config.toml
norm = "layernorm"
qk_norm = false
parallel_block = false
init = "normal"
init_std_qkv = 0.0348
init_std_down = 0.0498
weight_decay = 0.0
max_grad_norm = 1.0
MLP neurons of a small language model. Each row is named by its layer, matrix (down: output weights) and neuron, and shows model dimensions 0-159. Each number is 500 + 50 x the weight over its row's rms, rounded and kept within 0 to 999. Numbers have three digits each.
A block is one neuron, or neurons of one layer that tend to fire together. Before each block is what it responds to, as a language model described it from the Wikipedia text at the highest values.

Cell values near the end of a table row, after | or ; separators, such as stat numbers, dashes, and line breaks after header rows in sports, election and filmography tables.
L5.down149:489462503510484491587453473476566500505431620539448440491562594477523560443410520473520383479535539438487538533479611535527477527406534532519426534501534374543472418585490514467530462529484507479508447483554561521601448555457472581494526413449520484476435574499508511425527367547471551596498453466546565394550495480522492477662452505550543537452487497505477495470499449505470478535525509523450460470473470531567474418484550576526513423450509497488465560486489496492459479476489588
L5.down248:503490487535501489527518546546554567578507506598537479578469464438552509584504454486590522583485494328493499514539476440522445527393519511454576588510521406472416540492500508488477538555478487566574464467549492516526486559484448455446448411491552480476584544524584537503491428499500482525462499567399518460469489526523522540551518520539461494536536465463571570468478540453451468450489534475399511538520532525535442418467532453475546499453451523526418532488516549500405552538538535
L5.down521:451411556574456440443487504394479481605482538471554485590499479498517492461513498537488443545533531487489499555533501548533529593478445528518523581484460415466454570602536459445490473525468523537547503524517481491544447586508553487504420505449568483565499570478634499478494460536498509548501490476527568447491472473559446431508457456524394524607523548419490528499494482517571448466538531506363448515441458495507505497492497639550535520480500503522404436505556515501447448520517456
L5.down579:565427483594519545523483547427506399525574494580447512602466507443482522486485502538502445567479509421482567446603436500566470484430469508558526533513447392527532553503535528531492475540441475524494523552474543500407498512453516485530440537465535529481476401559514575530464525496475504647527572392446490530536481393494487447501562544481534473501464468495448553533455482472448520543508586467424561449450497492475438528462538568509544524507483551459454559491500490481461461536490542
L5.down810:477511462604510461495452516415463489576569591567486452527528518523509464498495489559589509521440547568538508560550460476550569659422422512514492538542436394487504515487585467544571514530474532515582566543502512442512485568511485454441476463425573515388507556527536492559497481478506567514468445439390496490449418491557490488558502430492493525532583463574474553496503511474485493511453516439458430504474477455487466474448583579534565488392525504535420464490498479458465480534459550
L5.down939:578511521565544512465502545515513454592570468522501459459489501454497530457427596500513512526514491561493571494615416482591445528543505445487559520521535407470510529497396543456493495515505571527434525471411509466584473511495511448511453422417549471475602422529471497469474531443544494473539533512467477490510469452541587416520482495498550444570501479522528538484482493527449478492567508468540412507526483523577503557425550549465582485482539524481514536456431537585532485521435465
L5.down1208:456528517596482497491462566500442600434487555460455406537518548476513539513494534567477484521460551433467479531502459459589517567411510490516502507554583390506472514473474475442485510541529522503501587494575541487575449478453473536509472467394513550455518511474565551559454568556406511651392483487473475452518519471578544538664493494523449520587514511455553517517447520490545575465543541515391461518542489469589510431534572567494488516494472498486506521567422460528533509493413546
L5.down1235:531487496535546488516516526495525581471537623560497453541486488481501450472479500460556370572505550335496554527575441448559463508438422450460503642534469331491481624552537520522506490498478542489525441444437507501530492561478499478446486464478458411470519569539469471506513466534496486547538520431420520489506501486499499531515462487445545469534514504491536576452537404481402508521501594446396497442503443497469452478493578580487565467431468533473459587479480622510515452516451537

Digit tokens after the thousands comma in large figures, mostly table cells with vote counts, populations and attendances (2,948,643; 15,320), sometimes word endings.
L4.down152:493492560431599541481458589549443539538464526490497495542461544528470561570534498441613428441473522395448491491507450456587442565486465485501430450503444416472444564481375500428519588489447459515427492499542436551471633543527521497508548477514434423608492544486571462521516506633461549563551577403489492506377489490528525453459521534531469423532504552481506462514522531512512506546492481514443531421552466658454506484498566526475481446442511523555441451425447546482553438575474517
L4.down334:530467520489450618514564466438531442460469452546402383499419532590571509500454559520561487437614429493499445472513491616514504502522606522576487463431489476452467445482490540522401525478511558557514523566558504460446500496462512549434518471405486457600479426527469432416546495521466621546452552598547447479446593445435432525509492522545478413505472578512509501533477498590495466426520422585428397514495492490583525552446416559543523384527542531476462370510558514550539508497496506
L4.down775:515566506554468479474508455548468498483431450520435549425447534533446491408388447455654484512426461508464477452509451498461550486460492565529520431571529586439469468499505529510451454476548499502452596518587391544471491485516569470530568556493474400554508488511529456478561576564459509516505535487429452444548421393501432469440487456511527492511467553539455428402517576486483550501488490447427393505467599420525560355447537428498408487557541492493515458478394554504658499460529436
L4.down1218:473489614509522538580526528546432548552473512523511536471504469553559507426512548538611422450501529470521518494470421533465523468525434498504404427435397474442521438472452488430452500513461497516487519503566461659511521504599495467499530479470448479529412547424510383547611560525514527519611659432479545535503400475510466562453446567538516583499473439588602415534478530526471540460527544574468461469436470610524472547503529441505499434566532533537532505493540578424470473516531563

Cells right after a pipe near the end of wiki table rows, mostly header labels like Notes, Score, %, Time, and sometimes final data values.
L6.down624:618481626547553473494453471520567443554564582489536516474568537543519492519466390433350482446530479566434487476626510521505464429462500432562471499525466503580522501408520473550553550496397535483593508477517525482484505468520552461490496555422447597504476482523578536500571545480456535496510432541500552466549491413545502543560510494467489391437528507325496471481458573491417588384464545495516507571483490488476494463410520508539570520466516526522498532466469484456425518531476497
L6.down1077:500476392435511546511471463518505558591594531425557419521589480383432511524453518450599507474554448430532580412554475500416482505485562513447470522599544505449565386484513488562594504469583493455571548581527502530458484501557451551429514419528487522506548523528568484651554460493514494485447562537526528466507529511471523489458499426520475436537517607513579514555491485556565466524387512491494500514523403487582589517526492494525541454517494453527584578506503578524524465458461543

First token of a surname or middle initial right after a person's first name, as in Paul Rud(itis), Hilary Sw(ank), Charles R.; occasionally "in" after a name.
L6.down412:473544443513520455464437505431468494588528582451523497553472461522534482525530494555512513526519538455431416523564488429406491530427467493563519459514461485453534511491420479519596544484464613443510441472500394521586424598485524422514502556448538473555444526566627496455391534374517504527475433497476489460609505433440460547597433465516525467498537529448604394417494425599523457453431540492445457480603538474480416460472557511465454529437545382473511535551440519535486508509540511
L6.down1060:472562552502453532524525444482458446438434547433562506507479543556443504505511520365445491400415461605585487539512419589471535550419572471501518414594474542515489507433492616501481520527485517547465491451530545412554416514496479499491483463460544498471414481496552446447513560527479575499525550576502518542486537595462484416495563507482577501644497466474505432588411495406518447439578481504499466505457533528560520471496497548478404412511637490520619399628506509431450509549492439

Forms of "be" (mostly was, also is, were) right after a sentence subject, often a pronoun, such as It was, The film was.
L5.down152:516577489492413494461513520534498499446496504509395532498500565490507499414546525486585462625509486734475505438426496489526627507681520519541507424465544535465593440453457374548518574458509476514491448488483527548514468497495572410493455447530484441530559508504468517504477388458508605487425477541508505511518529568554485464516511487495481578483446560474533461475502510543498531524478494429458575439516519557475455557486614466556501495591501516547530475428522471462428548409539524
L5.down172:468499445468498561557510567475537592489493521435488520592545441508549462499567447539543534489534488438600531508522543421497477599504526496552525564543533487552467445506491568559471444476513511461505535518523491478450566525529467481442577485587488572595602515504446589506490548482518514503357484437551527524514477396415478554515452494574509522469460583436512514489556477531515621542473550549519478482429457482461534543505486493507508464485430456431563507519486498497437505386424533
L5.down250:468537451390490481428500538567528526420515545490618516559553551575558509511498619587461563467530532422482540556479569518541503493490576551516426440499492439537393551467515587465519533458521437514526466503494451580480565454460591569531474469550508382361576550422477444500397529498456523480500532557525581527427506515518484459518554479514582467469511476436504515532540490533517501526542457485497457520520422502509571459429527424495510486503450465480429504407521494442391405501465550
L5.down568:550569549520570500487460500486516555463472512489544472424420416485479502461442502521537545436468362516458498554530552404494450437456481488468534507459590517472513493476468583562472471379543589379530421364463518560532537545516507380567492514515483475594494516486579519537490417449476541524464504620470423492549609508549534540578512605536438503471529550473435455538459525474458464528406452527460448506496454515527539535476570496591411444528525524584581447524470533562528528526468461
L5.down666:628522553507515467504478448460515428433526507448547533488451513562541456483481623524459407496473391531409543485463511492519515446415488572595463452518422548577424476479546514555501506478606502505532506396549440473539478512516564478598419599491422494508358409481501550422469511664572490543460511556509452462525496568468497442464444456479522450462567586494407506548548491441497508500497477473487500567516434511487472510530463568440462473509452452459391476485432453529522364432501520
L5.down669:456510465510567540596511507469549516523472553475456485479529521499544518484613586358480482548534505514503524508475477600468536465407523619496548466541496481547555528534412623361508453566488486532567458575487574478488498474480473417460480506549460524564587538508475510421459583518515525490572533499592611550514534492487471509452482407481566499615437491545586555551511531581486534449562528404414590481481409522500525509456536474559499506514433470502602472454497477408461461533361533
L5.down990:496569435462464548530475498559621526545495486509532557556503429520522513347554530410453539536558462417522495523434452487496582475510543541484511398449501534511521464455502473541510468513550483473466434570514519597510460446489411449460499483535515421560484506535491510496322463624376415381542556542528504536558566517562570512505523584460516530459478444547482543547492508511467547443406505529536392333545459489569452475430539486452473545527446527444439497468493451564515509491493417
L5.down1089:581559610482484533417395517513460521474445537476396485515519477601551476486577512484388501567502388395487511464493499510520536559497552563538520527474447497504542517501481544546558486594501490366544518513542512497480436534502523403561460570519482466565430543521489508502506537448519476523478516451492449540522463501455576524553418537526421475497553553481498518499552521481479417487517495480448606498593538472481526419445594493471550499526466478534462481570512536524444520643510571

Digit chunks right after the comma in large numbers like 28,123 or 4,680, mostly attendance, vote and population tables; also weakly mid-word pieces and "of"/"the".
L6.down125:449466521500503563426477552634475523394465471477520482488445515599472542452531539442393430447536625534477550543522530491559514461524473559506548485545402458467486487503488608469465471478383464495419350519590528434543458494430449587526439483580491551514494485561536493435542580521523541532487615496432447550493555529525524475479601546582474507437474435480458488437452482556411568557448567535518532494487484411432478468506538552557436526514508557458551556527475478603552520456476529
L6.down746:515550502422399503530480522482591542423538549527463496468472594462479482427513530509414479486546516442517541466482590411514482540439491473522587426418533449634528484528480515427440569472490567520435547446537443472534497526426554507500398481466482533552436478508440493492460557475443613521457428486432465558603454489577598512501516482453497477461559523484561538494431537528433473470597493602554472473552501482475484459539428445578452531536456449468463586455447490464442534442489500

Surname tokens or their word pieces right after a first name or initial in lists, tables and credits, e.g. Tom Clark, Kusche, Dickens.
L4.down245:464542486517521465607457493506427573508536582553430471506433470559470493544483523542600518489572486447511445462470503484479482506503497619595505547460449444553476467480452504517495535481535523583480550548499454436511523522443467566468526493573484535491524571442627503514513457439528534493516505510461538517457516469507517510570480554428487445584499558498573468477457580610424438467426534544488536349518394516512454476503550494492584511524523556487507567460477555448410493483487588
L4.down804:490504512494560496601498611551552531426571563549436565477511504486436495535510461568625529515431487526475489519518545402502502537504562484479568572564570495493500527507472538456497429540468465468468528570430558514543546544471501607462431581498423454498452462454507488424531496435560430501507384427533458565564594516545500481601536501501408554538551515569422566371475494548454549473495505499450459523456476509501464505463479552534451552481578418469423456511435477448485545564524408
L4.down855:438499532521483538490611567544484564495456544488569508566409416496525450507517506449569428533507545495526440468584504429479454553508451555490482546460392476506497464536550510527532452496494529447563479494493558443562452519518403545457472551487502502392462479463514515465517532536488603562496495450532464520485534444558462537464451502393395498579506487458595501528498473523452512481423618588444391447507531488542472560437517510497495596492527491479446565536465508510426555435513600
L4.down1069:496431525522534505476453461417421554447579567524485424559497447460438438534490524603588589531501541411452390534484551459454385454499466645518527437541433423495569500499471487532442532532497581553498589561488518450569523498509484509501555496516516541502552595451665506487453506457605479536528511535447577448509460481467527480551457512496487481607462583445561545407508526570446448534526603484462502485559519465582440475487546549481547544497549487452474512486468525496449477487425641

The first digit piece after a comma or decimal point in large numbers in tables, e.g. vote totals 8,0|20 and times 9.98, plus weak mid-word fragments like to-pp-ling.
L5.down189:520462490524579591465528530370452424485617548505610502479528579545401639474489564446456449501467475469574429415559534540453545551450475431376406575549440511477550435543552488517527565512442526472462499493496574526461497481485473527462477550489502546557462443549447469510495512488580482478487505453526431534547437437466486495462572522531420478502431534502501403570487472636503530527499521543514422517512502544516533522501599443507473531553525513559501525451450494550421524502539641
L5.down258:471476497498526459484533509427529453497496623477507494584530492508473449555469443554533555527547596530485388553365678479507540554440466481454467579514474484514504449434601564504472557479378518598452524489473500403473393460535483482480530488476516529473498453494536410511529524562414568514398479475465458468533405518490441474535470460545497474548525539436518461554542483475483441573528568384508485449526583538527504504407615571526477517541524465489521489548516470437555504484587516
L5.down512:459457518541437504480524466597491447493527463513565452530550479617459487552510528455539498488510499489554508541500497535538529491478426638488499389542361535437572468505493487568441584462485576438502564522448545541459564493498426464461462469453523513571587571457432570428395546561534501592596573462444543477466472458495475448568499489588504526428442499553483520536486527477508499536502567483441542472575400428509478573489532509484373459581506523552497472491471481532613427570521472
L5.down745:486472597510485513467518568564563495476593531481461462395498457541442596431465541435469490475506520486582466493572585546567534474520494520469494430591486512556455433451536562516517509512482485530572492582557445548498423509444549473494534349428458396593591484523442418510577445430477486491471571517468423562505541428425432426451600491478365493494460481506427495403455632508502459498470532525433506493510454497539587536497613561548549483510620488509542542496494492593451474475546486
L5.down822:456511418583565579402466556427490507477531577603474552504415505519538502421540550513510451474388557508525532476481448586501543446445485440464591561542506456514466425475521470512481503563549490480516495452475449440509449545467537458407504503474554460488520489568496426565349526577541555578455502513480483543493507548562498503373496485554431386454576587469525498481605486537495470423493535493496521550447514563533532506437539503475498514489458453545480466459516533482464505560514555
L5.down955:608492493512550497424497518527568507439546537577538545499496497490486436478450525443437403600493478452482515457546536503557469459533404479522393571506436512503507528444451513556484568499475416492574486553506578516537479542443519486518515479491524495528456501589565492459465432500406431583452428440584499475532446466444426499446441491491516476536503523465442442554539588551495567495544525559544555433497545443439558529578458573538448553599532468468406546470471544458422545557397499
L5.down964:486451511557492484504510471488448427510429667471505540489440444506521477502458485449469521570382436450481391476521565459487448462510534491554449457499436577552478476406531495533522520562530540568493449459525550518557484453454501495514470545533468526604499544569442464469523533509559516486478458490545385460480567471474423418450460417480469532506501473489559446445438412555545588526539530539531488475449540463488366578458456485488544562600518501490543469565493509513503479505560528
L5.down1166:590545502571474442442460466449590438533407471508566485533482484479438621534535492417444472509485521429499532435543448475469496486440479516510529439468495497511424538518490536516613553434479423596385470397544436613544457447510443520612463449527565413512462477445469441522445508519493427489492529481466381492518513495448502558515473525528456468454444553536474579436546502468487502496626545533571494516464452480435548444557526626524418469581518526493506541516458479495555527532492510

Header or row-label words that open tables, infobox sections and stat lists, such as Album details, Mean daily maximum, Year |, Total:, Career highlights.
L5.down68:469579513480436470473463494572450503564511529523495518482457517479538437563463495527510518544480461480461381555511554512430509513433499504439573566520499464495493471609563468463456479548528418542461565545510481505466471517543556489522478492464442521532528476422522505531457572450507541462524566554456574478440461511620460445441447478563566492484408501531551533522564483498615534564488494383551527540397521641492549455493471461443512527504565482525538471549542504406504546563526433
L5.down98:510540478569441460442491490562534447451533487479526561484491532462433566517546480523472530495534512563377490511533473482453540467507572549501608486511451455452495612469454411479532487471473487532462624398557426466482586544464503489468530486479407472535546575493495514477507632547434472467513372414473486413525460509547476521524483446459519500599543485477539578488566537519499475481610429414483426489519508571496594490434424485493397408422494484492513453501564524504478606423413454
L5.down126:504543434494502468435525514492483498494592517502503482569451416458416495505435460614596543461558493443609499585446489587590558524531519469546486494515416457469437403453546444537448609497546535491524501595508472529482515475632484533445561495491477525537484460508514555498489579491454544537475541503597540423495511509460497430466466490544500459469500507538373560461438496552550491477529422545478465407532499550440514461574496472454450453537534422552500537579450538456560558522595561
L5.down473:471544443579505572573595572456543471519573529454470551578429442579510569480437487340456498604468465432482486528462508410505467476532466543560493394550446448502574534484582530419481536499542445477528432577509602480461454531551518505499516412489467557580458623467572513556526456522515439444437520454477511476456510441580503482518541467536437443522502547574511498510482472618527353504424623547413501402531390611510523512422475468507569474489490490498575483485477515577492534510533536
L5.down503:523509572485554484498535502386494559467455546462535434611443451543352558467566531437520478454484470420468567513434567465501488570526492531527498543491445435459509482486565558475518453482568487577472460519468416473470410590491536543455413531484518537588458458499545539538579503471480500409446532500557494531491503544481416424409523476546513433485430548553515483481531483536582571569567604516529541433606440585455503524460556515534464457521524491459477402485445476520484584394494512
L5.down659:474600536527462550483419441426488502403493389584489518537497586434542464551434467489479491518527502525536412504505595455467606512461427585523545517466514496460470463459545557456437516630428507503396592521454565572501591503564511517538533564476480517523542460434412470490496520498399504462608436483476415483488488510471452450464509426469503467503450548449504469510549532497476540510559551428533456525501603556518555469455609472437554534496587524537493438556496475554523579513538397
L5.down1009:481430402560494527506519490561467565512545487497540453533389463483545454383479437518574472494468511556474481476565489478502554505507504553443479454463526545428461458467556459553589538485542618482478570485587504590578584421471505608483463527518665426514518476534516485463430514531522613530472469524497488498451487474569564441511466471522523461467460433467457560464481553492478487540431525520523509406453471488445531517540389414418478574553482508419552465470478500604543562445516458
L5.down1116:557418589583475427443540555535458494474593517522458509494509497576513465518494524547453423464482511362415482495477535491476480514505468517548548514502455522535452516480402532560510505523502486544571456465512501529463560523528478491496496459509533530378459453405560471521425561575509491500492621521481420503523510557545542432464398490578401473463468443552497493425508520552478455515536488595503462526555532517510475483481451472433576576508458456441413566483421570472467467417429462

Words ending section headings, table headers and infobox labels in Wikipedia, such as "Review scores", "Standings", "Notes", and markdown table separator rows.
L4.down178:550503491594431551498503518536609506574429487528451427393443577546483540494575458406462411506548472510479516468529457521450529593511468448508424485557516506525530473614551572547459474489485579553527387544590602480479467444445507574518466430490494510537511434559465481462471493543516543594576521421440556616463515512570430539578478526531556469532450507414489468516488484679534434550492525549487523464495492540558527440498541465465472416507414471493451590446459478553477502446434499
L4.down592:539537505434543548511523506445515486443578518530448547438498489508414603503561506324523436540467578423547527479514491473535456438437397511574569482432489480462575474477552621522597554390542493522489493493493442533448460518508498446450455498473477433526475596492496522550599500517460414492451423497540492572452578492490549552545564532485504414482543520476493416542515599589541514482465579496526472533536485543564373473434618512417474456590448485555514553395536475488427547529504428
L4.down618:560470550512542544540515422482445493604492426564410482581541508530467485501593481379403529486470509519517522462525581537379502538507496531587484557621569517471467448470487479517461514471524576548556500533479461448542510400536501431464554498516457382496477516527480512499472582508580577573555483476526512550513540507536531504502468539506541481428414468486468416514542471451483458570540619494431534511519482511457402476436561507527474445544415499454462441508492440502544421467516503
L4.down747:573473562381502575537513499487479455532471544395478472444559444538486504504496558496554432453550499425496561482372476456438443458494461500463542492639593385544529503463609539543488463552499489438552430420502463454510591466508471485580480436539492496523334501472485518473541567484519487553528477583439511483431575535596436529484549433531480480485490494500552591443511591549477417525500508509540499414527477533522469491538453582513551474499466402432572446581512506523466577452547459

The word right after "was"/"is" (or the copula itself after a subject), often adverbs like then, also, eventually, or the/a.
L4.down308:511396575489441458511566515533550538606575387506483555447479482455485507482580535497467530531441539554483480462566546468477516394530566524493486409482531534514438500596487527530458526565451512539479493528538566501475458634478479408517344483493463534413543616464438496452463482603457493523490535560496467428588621519547600485465502501512574459536438439476487500548466520503438446486562480520531492474486564485542530462530657527475453595552523490466431534459504478454503421455511480
L4.down354:496488511534475523568429574542552461571572569443574550538599486516523567533502557463523588519486533516479591456507458485482578448444457547489531451484550543528421441540433571440569459472446581458521428450458470530463439499388602459407530557567497441489531614444552421459487491407422412497527502490530414441482561480507554581493540485508432450489555482482508492531532564508519446507510550536440418498497473574510532493410561498491494457578439457473374584591487509592469506513536538
L4.down760:415485462404574545599565559478411515498459564495487601408472509426429450526461429485460466466406473497489518468447455491512495416498479484446469345485423516469525557453364449514483517511532512518447371495451526429535532588523448416533461525498509467453543551510499505428520448497437498563450486571509505437446466507560473470382515533551549488455504534469596525461626490481536500533553504487509503523544447534606562458480606452508507376542498554451553554514502506403423485558478480
L4.down890:565455551578501425534502437447487565452504552514469422568475461465573489524444558543433488588553519568452465501466539531454438375523469571473566479538488449460478591539487469475451414472443530528594481502498455472495503473457598413501468490474568516537578462491538407576567541446448482532526513606534554391459505484442467473540451526446598459466520499521532468528498481466326625461519586454422519482476605505521467627521396507445491374565523490399492511453653488506518481540515496

Delimiter right after the last number in a statistics-table row, such as the closing | after a total or points figure, or ; in lists; also unit letters after numbers (570 g, ft HAAT).
L4.down221:543518483461454463514531455514463446492497518505451445559471521440537402575492514430598576569476540533548505592533483521503513572449501535494538505526453512508486454494516489486459543454452509571558480522480526509517504489553473501570486581499515490477543590474495441360482400493466538503411549441517517454461488495584452504526433517553546475543487540638510449383578421512565433553554462612497501467464515530564547442562467485534576470445512408648522509563486565414425479489378475
L4.down709:550573471546519455502554568409546529503489547427517527540467460497638426505579442390516437502559561487409487519471455471512531580527506472507611512489559562564459429452500525515511591456483437531501463527555616522563445576533486486583482623522574500477510544481553509474369454436507569537478456484475460486407482472480516436507551504504486495438559473575572497487485504543543562541538599458537385496498446470564583483508544547497449502543583438503444507504345567650452552459488524
L4.down719:464534470509549525479421468525416542491549491533445549577540552463487474478612514498494556427629565435551504573543478562486409614523439481540448415570555474497579493456467502517487527550479617504453469499452508468423447385524490432486524438509460522451548536548491496435488425573482522540459388508427511481522431572472554542461476487495461512646488457455492427544520568497467638546575524474575530616488450508528518537477590495546528432570580473492531414409478499504519432475494433
L4.down955:416445440516491515495575462435489444530429425571508530476531510425441442545429586521521567523616470474488544483570478434525499564521480507466477509457527410465502509508468491467560541603489549480437411515501516539491548519568498560431588541499509547434480538398469514514480540482317402589523529442496535483509463569395473423488467551510494519511474520528580574433495476569551480565579600404502495484582448524511455419540584551540459500466513566545475513431469535463456493511551520

First piece of the word right after a given name in personal names, often a middle initial or surname start, e.g. Thomas A., Barbara Dever, Steve Binder, McGill.
L5.down155:479462495557395482570545512500537440585509473474582528499473486409502436364451464505504557481448520434502518471486418520436525457476387457494412543525565469426543517451548493513421520582531506509562441444511571529484509563527443422531531466528493543553539548438493512541492506583467491514378544494462537496400483459500534482501435505431448610534532549527510501459578539526493477471549514475550474446498458414512471525523466456624532612587402479480529534460535532505470490472475552
L5.down185:478493472522444583467549545538552580552477545459506459441527491546528437499584479522484411531486575498474575422514466488458510505440467530543473480430473510464513399493440586490511529512520482487501444508489543594499400381474445496512409559525533467570480530516553500532560549533366549505446490576406511540450518607446489551478469544475467577492565506454480535542580544484515553509440546653491502404458544377564513528461459509446454475479477607573559553523492511634503634442464489
L5.down217:479515549500477469514490439520439596461579557549432498449492522545375482574511477457482458468455506506374547438524370527515405589418551480611507447470572473500490527469584561396485398502537414582444428442586440457450499531486587484458505510636419546499521562436479510457556504469534550517413452539521519502463491434479501559541477442447561458502525480459527443497464499541491519494505475475549466500507509506596476491512580579419475473504465464517551493460563502553483487560463581
L5.down313:406552588484485525610506397498480535443650437521429497423488515550476613516490461539496491484516443547506559453518467555539519593553539476484575510567516535511399460543500531522472474472418389548441433490512585436475399503498499518450509482510413530545448487424449460479542504498499504552510470536491534553478502527504474427455465453362490530519534418460446478581421546562541506476411476610498540434484514568508383541586598519497488533570470421551436543499528519400489496530576509
L5.down639:450482466497502506475494614552461490537623496559482475498478464372436468459546506543553592482557490489458472578476544521468467469431477513559430544564432426616552549519490521479534550554592584390551415558527487582424463478452472474529526505548591430434487531550567548568550547521482508562451535591507495554504494535468538596433483474463474574459505453599541467598507518508447511490435498550545508451543480476555505466540455547514514599498546524529479507556470464573396445449507492
L5.down701:491457469518493499539596559555429553468436471586469446592561507526516504472547562485604440487411513474524616507521557443527506525549588504594451491463508397500453495489626574445443486470486526581429530484598437500532450436553450480542521567529528435506509552452529459421570421512499579525554522571401478555547524491469483585479478427461466483421490493490548554514511600507468619516433547520486495509510508477582485527507499514462554443463471465604532520440470530524519530512509539
L5.down725:492446578488566621337502516517418474512513458486499558584435579491493465509536541442419481484628463439491581519574467456456480467534538503550509492500491442544503543460518498510540472444500607489482558588510531473508477436489543510346468480479501478469518471466437556455478522478485518476539525505510436445396443568371459487528451504569533640497492518365494473559545501477559482511397481573419498441533525491572441476482479451449526493461517477476535519537576574483534477495518445
L5.down1234:482490566497578496460456531420382522494472483492460407549575527522567518440508505468524421445513475489450495443483436516425441527531470495501551509462411505525530463502608531377502423554448481518510483516502544597531607445490478530517518527527457511521534543572500587522507596472585523444424554487570343478527552540446477448475568456545565537420505617551469579483474543522583486491496587517528579484495486505530479414498511534457470490433552460500561478543459482449429505521544446

Linking verbs after a subject (was, is, be, became) and the degree adverbs right after them (somewhat, almost, too, -ly endings such as intuitively).
L6.down1135:559460472514583575493428528461495483492513508602577436518519511509471521534532438512543533505559409662493521428600483495504535516469479484436464532484487508485519453465567661432440473512479456522424469464519514515433575534540480467421458445442404510539472497461496532509470504556405534437479490484476430510549533538530432491545452514474543597496522501474501492393504539461472497474513486462411573501417538513485570454513550449423469438500486434614478448481499569514495545550566478
L6.down1141:603466460482489512479521528494479493493492464421578480443400505519466473494470524503494490467576465522554528406474504480460535550479466586500508461483536533461471485645527444526454493460510490453483427537543433579513501557380495518477496582522427490592539476497403499538481499529444485495438559513547502538546600504564528454518454430475504528460466544449521480557530535478481504544449527422536519549531513603540557447430484397431468566574502573505488452483470488575496518530528519